Weights of a small GPT-style language model, trained from scratch on English Wikipedia: untied embeddings, 13743 steps.
MLP neurons of a small language model. Each row is named by its layer, matrix (down: output weights) and neuron, and shows model dimensions 80-175. Each number is 500 + 25 x the weight over its row's rms, rounded and kept within 0 to 999. Numbers have three digits each. A neuron's up and down rows have the sign that makes its largest values positive.
After each neuron's rows, "raises" lists the tokens whose logits its output raises most directly, leaving later layers aside.

L4.down1012:516493479526541522516489501540498484508510495495523504487522565510480518455483482575434466511491533491470488475499486503481498524501516487486501496518489501495491531475538530519518475518501491527480451497443488522437554479517500503495513468485524516461499481481567495499513519499517463474
raises: "der", "nis", "cer", "ife", "g"

L7.down1222:526514538519482547506561537504468513461479522501498498492528536535517521504538501549469473515499518499528493514481489520505545500503424496467494480516510476495468544469506520517502494546480475569485503462523506513532542525530469498458468498468451524494490549528448501458504488469450488478
raises: "ions", "ion", "iv", "ional", "ive"

L4.down633:518497513497526455524523514530511473533472483518510509473496537497504514479556489521499497484547488507511478502497484509532515476516495472498512530538512484512490488493538536463467463505520488468468475499509461464514507499518510492536498496553468476496519451517527477520503491535507484534
raises: "duct", "ject", "du", "gress", "nu"

L4.down1449:480501489495489513474537516495497501484537485485495511528496524492508513481532509507480480542483458471513487486521508511484466520539498503501496487476535499482526508462495510493497484463505498469480428482438490504482515483481520537498500496477477493483545509450486490529502536499558507477
raises: "rd", "gh", "ki", "bra", "des"

L7.down315:536519506523507539512471500511541504542474473506486495497443506526498496491468465536527509512509511489506482510497517482564492485512540537486568544470530500491520475525480489526516535476489487492491494522500492545440485486488450472488480493504506470482515488510512484517489483501481488488
raises: "itz", "vo", "ite", "irt", "ä"

L7.down1495:536492478468529499476496510497493508516558528547495511505508504501451509477479514506472493482508561513510503507482529475523492520521494532484509533472495491482462532449488469497563501481512537507520504488515479522514463464480498494484423525539514481474491549488498514490439498497480512543
raises: "ness", "nia", "ities", "ly", "°"

L4.down441:549478512507430548488469494511487476505506467513521513538484514438516471487493480533491493476513460479466505520550478502510465532491529467515530472517507444493507523513476534500481502491495469472506515503492479458535500502508462475512493459505485533487518491492472449508503510515468515448
raises: "li", "d", "t", "le", "l"

L4.down1096:490559434512454495485458526527497508533479488496510519506476429480510524448496491535489541516452484486493524458507488499488481537531503472510501531497540530497485497477490492471488517525487460517494560529443535435490486507525459511500485502501500533498510462484476480493515526505511464484
raises: "I", "G", "U", ":", "."

L4.down1771:498506541523481480532504492519532498494481510466511507466479549476507528531500510459529466502534493488512522500471492507475526451470470514484497502529523495529503515483525545518512503507476487475476478494502516488501508519516508535493505530507481469522505462518515487542522530506487527497
raises: "ber", "bal", "by", "b", "bs"